MLP neurons of a small language model. Each row is named by its layer, matrix (up: input weights) and neuron, and shows model dimensions 112-239. Each number is 128 + 32 x the weight over its row's rms, rounded and kept within 0 to 255. Numbers have three digits each.
Before each neuron's rows, "fires after" lists the tokens most often just before its 100 highest values on Wikipedia text that the model never trained on.

fires after: "s", "le", " (", "e", " Ho", " "
L8.up568:114107128134132121121163079095132061172119132088142148147105155108159123079109180121191121121084130086129255137101135127122113132135123086064119129126101080165124045086097171149189126148091107138129143085117202135163114171175121091120134137153194197121078116122091150076191115154156131122136091137129184106184120110152126131187166144200156103119187103161101157119130123168114128148139

fires after: "n", " |", "–", "ra"
L11.up1141:083163154123163086146113224133187062074152124149112156112144054146152141064105095109112081084138064175116169129141064108135138101119162168110162137108189127157109120131139077094160110142120058113162091162115111106122095097115115122141133118152102143103124160143126123127153103062133108130134184045116076141054184148103137142119166155121130119157049116084205118079102131133192152082131

fires after: "s", " S", ".", "ra", "k", " "
L11.up518:077092085124120130141147255179151122136104121156106140135137097094132129067149137093127125139135165120155141162102125119115131169016178127123153085149133096106087085139112167110114131147130133132099070113153114132126111092113119113193135101104173119120130097121070151099125123119168146127111146092147118134101129144155109086179112157131159129199085157037182140142104113113167119166124

fires after: " ", " Ba", " M", " mo", " pa"
L11.up624:135080137124072117119056152181177130184087118101160106091169121145078114171106131126185137140147115109139139122178144110121100097107104151126126086102143111179154124128142098186140117134073119147119143141085116099156186148125135154181135115155124194177099145130172165152125164124160116114118153095089104124180130159063143142145138101111197124100152104194102131134143086123111108136073

fires after: "ir", " I", " A", "s", "z"
L3.up550:111087143100128103143148059069125152121177123127140092092156082103118110151105112110164189116088150174126070075163097140165167154098064127129144135123147162126167085123121187096122116154073093133119074139166146143128127146128136147159166162100126067139158056129072142165152131112154096133145101154163103140125142155130207138183164159086084140123078073106127209147101156151118131092080

fires after: " the", "e", " de", " Bra"
L7.up822:127133115115159150138115172139123103091196163119026170119102144131120133148136133144061115134100176159111148096130172125129151191079163148101146089129116088131144130131142136106114134128217171121120107100151112123155115116124141153096101147162090153154128181100115151215127152112126106129141094115089160108238112163148131132162128171096179166143125151106093144108107110162141049149185

fires after: " U", "-", " Ca", " 19", "–", " ca"
L11.up478:123107063050058085131157089124128101116136141097166161125201139123135133131112141110175124169110133110126148051114104124120124180084131084099168095113156103150140146132088153107090092117188153136112143074121110121161161082159141076125139107178117155140116125120180114114091170163143143121154126144097118092175137164105198140093127095146123127182101089155097123111120117105090166171140

fires after: " ", "\n", "-"
L11.up89:172110112039098173098113176155149208089170179107106143118161159136094126119140140125188104120117140097103177139058112128099122137018136146111153123170133159116136105145096087134096118139144114116111151118097089150136171155092105126173110147182161153151082118156129119099124138162151092133166080147110124113097140173167125110114130154129184101160127133126132127098100174109133171111202

fires after: " ", "g", " O", " Car", " Mi"
L3.up115:087076095149120055107099184074136106149135146121161146113143176189112200168114128101166166106066093137177143099143110161174159146150053140163100106115122143137165137109139165093096115137147081144114175149151140099138087142122127108150156117110125110122086136118102118174147151100130185126104104142073165114127069100055083113136135170144118111085103059122143157166126170087144131161129

fires after: " ", " Ba", "ba"
L3.up198:134062090081097101108158099095144111100172153160159102090159111136140166108140143102104113098103123108154066092188119120082119134071123099129137150132124178112126094138075135146163141174083172141138161099249129185101130140098091117087139131098095130186159105105116147188130132130137121127128143147140088149218112106141145140161097197145114086117186172124166134093147078092146168146089

fires after: " ", " C", " F", "fin", " Sp", "bor"
L7.up589:101168139138067136181117252093140085138125165107036183082118187114143135086156151152032120084149107141138084098133168154116144130149149124124184090089103120131109117137134113095082149114132085132161119156199141147132155094120135132084113160148124108149139113144152129135158112144097113125140113113162085102164101143132144107151155142153063176120091106092087160084138143157097109114093

fires after: "-", ".", " Ab", "c", " Ca", "d"
L11.up676:143141085127100117153110122179121200186158101136121140132152129092079157140141173089160117165190151120149133111132149117158103127070123126060187075098083112140107090109114119121113151169142166126143134146107131100173164158119112102187134075150095138152083146150182117086167104124193127132106137157157098101171150157105140125100120106106163096103178092176120162130168154110128112120071

fires after: " ", " a", "lo", "er"
L6.up73:152152067111121083159147083126104182098154131116120079169115122114165152130144157110104086128130156127130104111174110115096152134142045168113119165117091140124083156147140100118147161082143165125120129118176112173133060134109143132119127118088167158161187099138123127123129164158096135114111092163081222158111088166057118122110103079157131109106122124178093141109191152092094137081120

fires after: " ", "la", "ra", " Ri", "r"
L11.up1240:059138103126158150167130172113157152170097167119198146146139149124131053076126190088113114148160148099144082147141065094152081133066173167129126127096109040150073115120076176106164104126123124106111144146089129133146144120147144128166129162120131131099124109110166131056094160115141093130067145161141136144103130100120163133193154138115140160117153167152191160129073125110101137167140

fires after: ".", " U", " Ma", " C", "-"
L11.up460:144158110045060107139118139119123144202101137134144153094104121099125101139113135113154103119177171170147168109134145147118127161102151129112166128112135156142170083123105139155078125163127202149144150147072108100148164137042118163115146103125153137134103153125064160101138181177176135117145175164089196061147112097172152124183140082074132110145141136174096134187134110119099148118132

fires after: " (", " ", "\n", " Di", "-", "s"
L6.up998:136125152157142120160106194099167122125140126108127168135100150081184076103150137139121138144091089110137105134150121131113128092124168153127073177189086129102182114122147084134137101211122129120176124132152142140165097142115141133139097163148146108127152150147167121099109172117183111132093150171127148121104136126168132147197148149136153185109154096106135165092086093112121102096145

fires after: "ri", "ve", "la", "re", "fu", " A"
L3.up1225:127127133133136155134175210083129124170167046139134127090071145135119158132122134142124085128099138103150156132167090117069134100156149149135088098147218114158141127124165118126184133066093118119102141128080087136148067109107126125099133129130147146216134127157135114122156184137121126136091135112145109143151190166113143141159123139102168179138148136169130136143070118100108122144107

fires after: " f", " ", " A", " can", " K", " do"
L3.up326:105143103133135141118199159148167114136146142073114117078056103086178086139191108136163108114118134133091099118093189138053130125126127109107157138114126138122101146113118170112054158108167123121107082148132142114153145077159145137129149078094120111096155214107135139107079068163148156118107165134122158069041151090105132100099136126115136119138129119138121162127113120101087129068209

fires after: "ri", " b", "-", " Bra", ".", " under"
L3.up372:136150175120114139138117085171061140135095064115135119095120104110133108090125148114129122110114080166129098175148092126131087122207099197122120192141146085107152126134140122150131117138111138141143096094130046102149149174186117147150083077123130094156065221110137133166133149134183120115127063122107124124126083115096101134148151147142144094128087127139085100141119204077153080091061

fires after: " Ma", "ra", " Pa", " ma", "la", " pro"
L11.up18:095142061066153141090192167101114140105095164098166143139124119139108166167096151127143110124121097096170056152065105126086146131112137114114182166139158120134150134146103106085143140144084133093113150138116141146127182203105128184078121117111102118150207181092078157104113150157103161124130116167086155144093234119106115118132102024140106140125075138165181158096103092119187082100154

fires after: "s", " one", " (", "la", " "
L6.up1072:069130091122136153110084166139160029141181121165122161119132162104128157091105124144168087077170122087139068114155154116205114094146145105127114120127099120103122116134172126108184127106099083141118173145158144127123122157132118191127127142112147187131173089148127147117131106168093138129138180126117081089186090131215114076161120097147190187105147133126153100180100130140109141105108

fires after: " d", "d", " st", "and", "r", "st"
L11.up890:174103099066046162147121115110096101118129168106116137127144098057162117094132119137119154143127128137121119113205137128081146176152122155131147124129110115092114068116150118108092167183150098135134072142110141131113116128149116107185155136098193158094119132119111129200152182102155127121119098072136118130131077122141134168121115137114131108170189179138109119127102156097111159092072

fires after: " —", " 3", " f", " F", "F", " 2"
L7.up175:157105095099129052190117211173152139154137093103126200161085147154176067129195110148090188096159167145137034121128131144112131105153121122194167189109130083133142144122114121169160119109117112123155172108152124132089141105120127085109120105115149158160111097116109142126180199084117122130070130087150100120074093126161176123109138165142168049120195136116175108158117130147047066073144

fires after: " a", " A", " I", "k", "cent", " co"
L3.up167:100098079103122127113093110114126170136140071079125152113123119104068113144141158146148145171118177150124140121120108140150143161140109173107204117140126149089172165130069210134101128161136135146150101105044091079124173110164135131147141164063163096166090150174137104074124138148129072131127086107179173103130137127161176120134129156120114067097125123056125109099092183122109111084210

fires after: " ", " b", "s", "ut"
L3.up466:118140127104136156096142110125221160076204207160089204134154158076091118155100097128153124125071170106115087108136099141080126079060194106073126096188118192110147143138093111117151135129113151103123169119249129106094143139096135109090137087130145112177178133140114124122094122137153122125134160071175111083144130096081149127150133137144156114098163140097101139155184120141135116107111

fires after: " ", " Na", "s", " (", "ment", " an"
L6.up62:084108116167127113119149150121131103198157133219110129125148159111117122127078121119147119155118112168130140134179174125096094127109147146163144132101148174092094136118125111114138107139140083125186175078101138170119133102105150111119125141104142147052122205103098163081110128088161163141144092061131058175121101098188096150126175138149147112153158170133165095117145083135083143075091

fires after: " p", " P", "p", "."
L11.up1000:196161142089094136133131189142146217123188115089130099100118136098080154173059155155158154078092112159113180175140105155120106107087144207104085156116124149154109121139067107134148157095123148110066132105106103104101087155130123100157139135145127147140138165149125164125130164133128121125102133141149156088174132110151114139149112123141147150123124117118168187050116115129088122122178

fires after: " ", " T", " Bra", "t", " U", "=="
L3.up710:165142161098130140151149148127212135098172164107085074080156125127149123100128174092117135128120159198121125139177128126106112113159184110097104155168157165105178065104087111177178128104092077135133208107182075148170112181090097160052123095076122085154148113178099113165115160144112085136162099086187141154234107156112138129138085139116188140112187153076120113125185135175077153131095

fires after: ".", "\n", " ", "-", "n", " M"
L7.up47:116120094053128169127151182111112151126152169098126113147162094151082149142128158125132157170114139144157132116158117169110119137136144165164146090143096134125113171114142058175072146126154124136159093152183127200150089078151146132150111116126086094087154160126111112132148126104196110129087151146138098138172089111156183159186142128109148177125164171091061099183122172101138088228162

fires after: " ", " P", "-", " p"
L8.up818:184108117177120126109161102125196119055040112151111123075158110118182128111154122148137146174189096113093157130181101113172102127157113131137199146130141096123175166142135173130139216127179093110106154141112162120138190108175147140114140215141149110050101059151120135120127162105123173123154169152139106098106135170217195128124128125168129091104127095091148093148082119101076111049117

fires after: " C", "C", " A", "A", " T", " Al"
L11.up1248:159132171109110076145070146107140068142125139076135098090118166050159121154102091052109179091219094136127126087127117118100156141110139148080156160145157153152156110163101089096136081150137149148162105157121118146122159143095101069130142117122152193125095113163134123147105197085113128121164145100083150093103101127112127149162168093120113172113093187141089125173075114086150179124124

fires after: "-", "s", " T", "T", "S", "P"
L11.up905:177152110118119094166072105118122083105146115199052080098112063131131150120128096097142137167142119140159144105070087133056100137146193181091177125174129156158156121122152113073158148124145117117059100087119153168176107082107118198128139153082119089132165078114184153111096091127107143131193152163099141088118115145138124117177130140095139094104095085092058135147140127163196089115166

fires after: "\n", "lect", " the", " ", " U"
L3.up256:076076056108162140104170129124111184125123079061116104122109104149152138105103123154179070170155142202140102167156171126130150116130186152100109148142131160148109175112157177123106175140112116150105135195143090087118126136070147132112148147107160126139140109138094156162137132156108118142112073103115118122172109112065100171055148139073192212126114124156126121150106206145087153163115

fires after: "s", " |", "ed", "n", " de", ","
L7.up151:138112131114154172127120158133130142121116140095108135149179111075159142114143119203124107087194085091123069128130121120090144082111181162178117115118118133170147083141133171144116163123114086128115077086127149127171129176094141093152135136111156185117107095143088182166124092130126147136123160143092147115169109150136102147093108159156100139097113095150148149080170094139126094050111

fires after: "st", "er", " st", "th", "s"
L11.up487:128106099093108170137126170169105146148081117121113174105063102148111097148196111105133115121109147113113104129200184122109145100098115153128094100155122086141111145137154119156152162174115059127154134159189122072107109138157148147139130108116206091045087111087152136117135162133094150133142193072143108131169065152168138099137105128105123118105086147124111089093164130114155134151077

fires after: "\n", " O", "ch", " ", "ic"
L8.up19:145144108190128113145082054128132106147101093129129121125093154116109085133089146138157074108125139194136095139109095116097115165123122167118103083172072159141081142137137119132142083154077159135119157134102116086069095122132148119203105128085116079150153082200187110080130135127161106121117148138134174108102195142145138120092147183156129163115154025083125139143064109126112154140095

fires after: " ", " so", "u", "ult", "\n", " So"
L3.up484:100140162140151214143184093186154130130152126103059138112122218133133063121165125159139154111096141124097107152084166128079132130046126061082122112146082096088122159150199121165153136129137139108140146086170201166128096103132125155146128135112154077112142092136092144164132151065151094136091148123255103058087160134097144151103101167121124168138162123116144112129078102130119148142147

fires after: " |", "ed", " medal", "-", " –", " un"
L7.up15:153134066153157196094137055143119144153109098096141172095135110156108156145107115160098142088121143154145118156176144130102117128139089122197185106125121195167156151119116156117179155173149101120148081141112130138166106143058113110170098118117162142093091161165113121120154110144112103128113167106056112129165134118128099137141106157153119215137205057148109141126132110140165125107100

fires after: " I", " A", " G", " East"
L3.up29:092114149141068124182157099108098141095114103095106153180200119131078092165099170107160154079074145124137144151164133137087129092066093178070185122132122136145178114129108088127174115106102166142121124183135112173073114166074141147143125152113070177131127128142147150102153174111182129112114109134150138125139140142106150125183078162122103074136071172101165160164081177089172118150088

fires after: " ", " V", " F"
L8.up305:117088162130131101125157159211111101103125125124143147106115079123188125145158136123123112154177144192119093127144155123126099132130103109092148176164114139151072141096168180189150156105121119121104150131185158076108128064179089081111103107124113137117097185140188156066183139155157136137111139174049112108139088147112179114102098177127193133144155142065139183115115130091121081133160

fires after: " co", " (", " ", " I", "/", " A"
L11.up296:070142106128105143136096114147144148107152160121104135144126141202134112117129122149207143063171157071160108105124099118066105079140180139163078138106144169080121153130156072158186129107098116148031162123120128143103113152164132112104107139132162167187089052144133112115120186070121154135133144112163106096105149140137114110161135160097150141128143082112043128076108148110095169076154

fires after: " w", " W", " O", " b", " "
L3.up725:117101038120104105115092100135140141169153147109184109157122110168122158130090147137093115145103145089150103131147065149145107108137047140167140140133083152080185113128140164141115129142124123104158156125121124143176167131070135098172145160103140145140157101132142100105087105165120148130170164086077182117179148162135129113123139174124118090060146114039149110182108124139097240146096

fires after: " ", " d", " Li"
L6.up724:158126201065148110102101195193089095126107131130092072126098092166211049120123082106135098193170140137165126093152164137164116218079160134126088106142126141166080154120151170181114090077139104130068166146102163121111166125137126085075124051092192177114119119167168140110094126140157129129145159111119115113184130138136160141113148103168170114154125143128093082107137111105151071153101

fires after: " f", " Po", "o", " po", "p", " p"
L11.up989:139112189133125173114137147173161113086163139140135136098149069130050162147134124159123140148129075090094151119154128085156129088170121123153055122125122121085094129108162138162169143126130074100093063071132145150084100163154160100138116139160140154154137067116142176182174126128080166142089087094164143143152105131116105156151136124171104126164096093088158159067103130132168121104155

fires after: " ", "s", "n", "w"
L6.up751:093107139193097090123163115128124104117186149156091146054181067152175155160133139143111121151085116079130014131088113122080120084115093094136104146090142065164138083115117108204127168152104116124084130045076086147129146159082156124132116108067170146131120158157059130096102087103104115134132068107092109140078119139143117135130147113091130098095109077119112133112156102150166159150152

fires after: " ", "o", " I", "fe", "s", " in"
L6.up623:174130063102171165110133133057120150132067119149131141099099169125143118129109106129128115079133119108165163163198182119121104127181106157102118161144069130077188101158131158202120062153124138103084143150130045119168150112131113072031112117110089075125119147116141153176188072095149106135100129150071161108089141110080155109101194153093094144127140162151179161112083114100127097142111

fires after: " f", " F", " b", "B"
L8.up806:126098146117137114121131106131144069073166147083180115151118100122127097116161171132120122116084069100160176097167128119159089109098077129130125174187163102132056148100138129210073157097122216138108116137113109143111155088136111090082146112090097084167148116141105112071151167121120105116135100102113078145135120109145124126153115137100182122137106105081130207143182145124183158135144

fires after: " S", "L", " gr", ",", " N", "n"
L8.up379:133113097134072123142082138107106118139133143174120089112155145136140155099093123092125100102134103112120165106057184134110110164143101159064059122113112167119183112111110093165083145087164076129158150137186130173142138192089082127137127168118141160141177171157113122165102052139095095120123094119145129146100145132119131129112165137127130178139101161134129103177145190100131115113183

fires after: " ", " de", " con", " De", "i", " II"
L8.up1219:149138179097112148116108105196179162128098109158150155109120084116193069174108132082105172126210119151078079172153159121075105145138093121152126178138110143170139184134153141100098163106131141129147142104105180100066143111162139143108081094164108134100081105081124137092158197155128140131182162193099154132126123106087135149115116091129140137124147129102132177170116145040128107093104

fires after: "g", " f", "ch", " F", "ri", "f"
L3.up1069:132147182066173046133094130087110125177106132107095119091196194138152178141149088173160172081151099161104145109135111138056134119113111061138103077134106114136083135112145074148122088124128069115153091080123117140163169195123122165046157109149190126152114122114139125151111061094082153128127151158193138131059151124108091091167105148179126141143134135151114182120123103123126154117111

fires after: " part", "le", "e", "s", "all", " Ch"
L3.up675:137104159181101079190086140122116093121162134116125123123172093164120151192153157134084172087100149059145144109159135143147103151143089056130121163100158112095200140143107088100132117186053148133170102180138093148117103117123116119138112197110131178119095126189129111178154129166089087111126131148115138173128162135174108126159184081147079114088094133067137164128188124097143133076087

fires after: " F", " A", "F", "o", " f", "L"
L7.up1202:121193144105143101153108136153192118176152111154127096100099090101147125097127107212180118151091139152137128116133211116165138090104168140166144154158180075133149135142096180151089135112172115126157161123125101103146162122077101126104120101124138118155125072096150145159135140074053155119167193173104098157156161160135139089095142152154076102148067150109090153122170092150137080072131

fires after: " ", " (", "s", " with"
L3.up883:112138146088159046120126153090100158095139136185111055094103157139152138144134127155147122136091103127121107089120099140072116128135152180110134078151142128110101146110135090209169137091143126113136107098179140153097157117148134111094127128120104120080117157136108140186165104182060111128091142102134174134111085070087079131122126155125189147170197163149123114118178185144127132160121

fires after: "s", "ne", "l", "le", ",", " ex"
L3.up1138:102103163158128179153123121152114097160135161167148090144135101158080126099154159132059106122098106114148194107157136130164108138152131172132055212148162118108155141141129099091142118165069187139119151175077085177099147087175099108169113153109139136103112127118116141160119116128122072120116118121111091107155174115130142118090142071143099093109080082080133101126140148102092082128108

fires after: " 0", " |", "n", ".", "S", ";"
L11.up925:131121097095159169125141187081118113085085078159110148104133123116117141115132120123008087107114142150099101145109168122120116141136133151097153140143126159119116118128208137074098113138131105118130154155104116103112033128131116094112134096137100059112129141115108141080112151139115168129133163110156112163149126139149118101166172118105090132174098101098188101076063079057160185167159

fires after: "s", "-", " |", ";", " 4"
L11.up353:095156118191131146193110093172119200128148109151106147159087079099176104159135089161103139169102140078120131121155117152124113123135090168113150105153109118125083116136153182154145112144120120129173118162121098134102093054073137150099132175087105076111101078153191142133105119149120139118125152082077128130146124125141127122159116114151097105047154091093132145106178195207155127126165

fires after: " ", " C", " Ch", "mar", "\n", " B"
L8.up1100:110120087087138093135117085174173103104094125072142160088119136096088084127110130151140164104083110127109112114091135125161134159164095099081133118095154077148118102117163137122158102086118030129151096186147133128184101134172116092140148125138161081185092110143131107143161153101176148132160087016082178133158111111161137107138186130127155164115173127135154147117159084089157184162099

fires after: "\n", " ex", " in", " It", " "
L3.up800:161174120144152134129071151167137089172127090150125130107118120132095140131117133147074069114132137124118168115099100132161111187147151163136055194113082100137103104141146080109150124124157057115151049170086138129152114106137128131163108122119120198176134089156138136105146113104078149121092151087151123130180127141149099128199161073126159122124155140148170146129163112106171156170154

fires after: " K", " C", "l", "C", " D", " "
L6.up807:135076137126153156140104135066144079168144151130153098070093084061126143118098120151078176123182132103098130109114168126151103122134119195091135084082109129146190098118072242079176107070118174123122168139139144126149118126118134176146103109142150168124148105091127165099102114176140114132148151083105130039129112108112137145129088096155121117106129198140074122133073063140174118115101

fires after: "re", " Re", "la", "gre", " re"
L11.up714:150088112094133163135147195097096093144118106136043152099124109128075106155139151081180135069135149076147139166127132110148127094088162145130112098136149110146131152129182083106141155100095085161110147093098128115180137079151145087193136155129080053154164106119157201061158145081107179143103156119123108065121137112124119104188112108115148120101078087159155133095092126094132164132116

fires after: " F", " G", " L", " A", " W", " U"
L7.up53:118098157115172122164150142133179063139151151077061107109118114131169148127104146156123122084098089122119148112166129130130113143109132102163183133136137173100138135079130126094087155116128049128182160110113126156078144156152143167080155133133147054147087094195155146099126130120100118125096175148127095132159120092154050106108099156164089082110135132164169146109172144186101098106094

fires after: ".", " Sa", "-", " of", " Al"
L11.up875:181161128129071118153123160108143136167054139087119110101104162090131204113126155159182117155127126129128145098130103140153135141004169035100186148120150169107116089138110125163075163143117193104156115185162087117112180129137128074189117132136155113136108137135095132166112100135163121138158113127118133126216157139118107119094128118123105112148089167157165158091056148062135120119091

fires after: " ", " to"
L3.up555:106127071117147090083155115089117080124141118173152108151147160109095089101122122129097121140091153087130112138129109120055101112169135135074156180110115104112085140132162132207151143062127128108107108136158175130142138126199137129141156150153091082091152169109104153139127099218166145121131119084105129146115145115145114088140108139174161139113134128170115143153150107085112107157078

fires after: " ", " p", "b", "ur", " C"
L8.up1165:189093145198108162140123070157172116139043153106110101121152130066152164164125091085136160069103162105135139120130155083166150147158129105139158121161123183150093159157140093090141142159151107131120102155089176146101090088113159151075131189122090125145091131168142118102193129084174206131124135103099142107147123175161128118137121152073176122184105142095134153095102132157104189100117

fires after: " |", " ", "y", ".", ";"
L11.up227:141164216151140116113174206145127124114156104124112072174071123109152143105131156149098125133132144169109169157113140135130128137129096085114095088105189176155146087133109111150049123137131153128107061111105154146112114159077105067153146119129163053121067068188080113122115157137143168122136103160120103152100113124138062147120140114134161113136156188069189143129100128126143203103130

fires after: " ", " J", "-", "t", " |", " ("
L7.up647:155139117159128148121128134078119079123224144089134083100132121108121116114105126119176129163177106151154101128080150128108105121098171117136149100121119149128108164138125089157127099139151080097112116140189153130136105098139117110159136155111108148126120118153101143096109157154128122129071138087167106198176235105151103102143106118114193078113170102100130124143116126097079148184169

fires after: " ", "al", "s", " I", "w", "n"
L3.up8:099127120126124082134098186124095141141115096112105137100100167118117196148142147122121142077140080098120114117120166131071146132114161062089100123127109085163189133141084044156132069112098171116142130104092061178116106102127130050088153104111103182170096159129087155176153123186127150132074184099110158105174118086139104160145139116138067098121138151128138112115170137097157099165130

fires after: " F", " f", "f", " B"
L7.up784:116135137074123073129173162178106102162144088147131113139127131152141102161168126161157157082079157132090054106115140132162112124104139081101112161096136049157120173125150084147152100103142169128154106189126101134154149132109115138064136103154139117069135098140149100143179166067110091118142133099153113092070163089189143085116060094123196119133133147122105147130115134162169135121142

fires after: " ", " Ma", " Pa", " Ja", ";", " Mar"
L11.up606:130142141083138115120151216053142114109081142141101170152090171121160203140133136080126159108179139132128127142157089152115135159119121135174204163108121189099095106136129093104114105169105195118104190094130146151124209108089095094113102151102085167171106127135066161194136168146114138142106113184111168140110161107164159093117127061101110124111134184192154127170120147138159130151147

fires after: ".", "-", "la", "re", "'", "s"
L11.up1076:158128090157109164160157181139119122095116167136105086149129119119136130129093121170113135113165111152094148119084107112148081114071161127144094074141135160115211083144084120131100171126147113093135157068081125157093156156144135145144118137112140127130121086103082150084095110165128167121163140092118124141146135171174111128074121123106075129182102136050094138141158125127127144124175

fires after: ".", "-", " C", "s", " T", " P"
L11.up611:154096102130119094149101125121112141144171152112137126068183149162117113133146100084169133134106167138106133138225115142098120164079094164096121076095124099123067099141129143134151146164189056145150123106111125126143124049079116104144125119085188105080098092107168119088164111144120132128136136160086093079184096179144162078133080100137127107089117118114115138180182167160112139127163

fires after: " ", " B", " Du", "\n", " sp"
L3.up875:071119144130139246146180102186104158109166204113141135121099154095111144154125175112136166154178132099112124165168173137126114086090197089162113126144144143055140134149149194125070143179080121128152143161131096149099066180142132118077146095102134110138132078144146129124104182133134125145135071145119112105135138123130068097136118109098120175126181121125135096105089141131081137116068

fires after: " ", " C", "ir", "s", "t", "d"
L6.up363:074128137127121134125173114168147142169217105143051095174155135117180087115127141138035118065116148080159140139075162108132151123146137134154109082137163090142147221139114153147104148155097134105108122125156086120152146146122154146126109176142133110164153161209084159118099125089169105139152117095131102100157137130150113146119118165091122159081098116150090165060100095206105081191092

fires after: " St", "ch", " gr", "L", " L", "sh"
L8.up248:130149086061088141141130094197080115153161119104077112156143162146109089141145117174119101104128111155095085130120139142145121123149148128080122157111128152144137066121125061110106131175154049156107109093126095132115134130095146091139144159112099135137120158171116114124115128134125144131137104121095145132108158125189147123154159165123060206141086100107118137163170156177117166166153

fires after: "\n", "o", " the"
L3.up979:129164077070116148168145137148142150160134121098107135127116124135136184168191105123164106141101153133136088075102022131126100134134127080145146122106151123096128165129103116083092099163163165134148068110173124120167147182107157118072148176125142126139169183098112151160093064115177141122160081128174114166169093115138123101248103170107145135132148136089124149129147133163104112102191

fires after: " in", " ", "-", " (", " ex", "In"
L11.up1154:142137140109145102105079146083103108122136126132099164106183121149117193148132093126102110084131177069155138146160083149149108134096173131126120137137139149088160105106154151104116140144145087156110167085071059155144143087131115103169145198141175117144122088120104141170102148112068138136114129118126109080078121108129145131150109168150122137135139069098082146060054102091141165208135

fires after: " ", "s", "\n", " we", ";", "|"
L6.up140:130100130155168172113151112122079094160118166167130165160127144099101125035084125121112127131137120152115201158109181126164119153141130109112131146147070115112118130127103128135191083093128137117109121074106145176127165148146120195145144155156116124168172114115130138125109152109143103128198130110126068109177114094249096129091162069185137160108132128148111118112129156095144147108067

fires after: " Ba", " Bu", "ba", " p", " pa"
L11.up9:140125182077136148083088119129156181140107129166116153120120127138093094202130171112170116151090122101132111162158156135173112103058118197128069099124154134169117098139201084193135135151071126139097120073140138146084152122110122115175128191106095126180111089213133188135139128112089174125131111166105124068153143144127139124153075128136068090100129094241120112150133128115167143160126

fires after: " f", " g", " W", " w", " F"
L7.up1197:099177147212114141099146122063123084073158099208110146073112090142117171159151068136136135170132097133111097107133148148114093102096144069107118116161219099165075134128148188127131080167119125093175130152106113146176134155134143142123140136178139155149113113172154170111133143078135116143178107155136126116100169095152173130104078067156133113096115138140123112169191113125156111079119

fires after: " ", " p", " O", "s", "a"
L3.up525:131123083084137133172148096127153211116147091118150111096125163164114165196071160098156160155105132094142090121179132125109123142087125086114125147109138141075161123110110166141179177166162168117161162145209114117086146119081142136060135139123152129127148170117087128194135100124081147143166111103193165070212149109128068110141159147101109112118173149109082118124132160184108179127092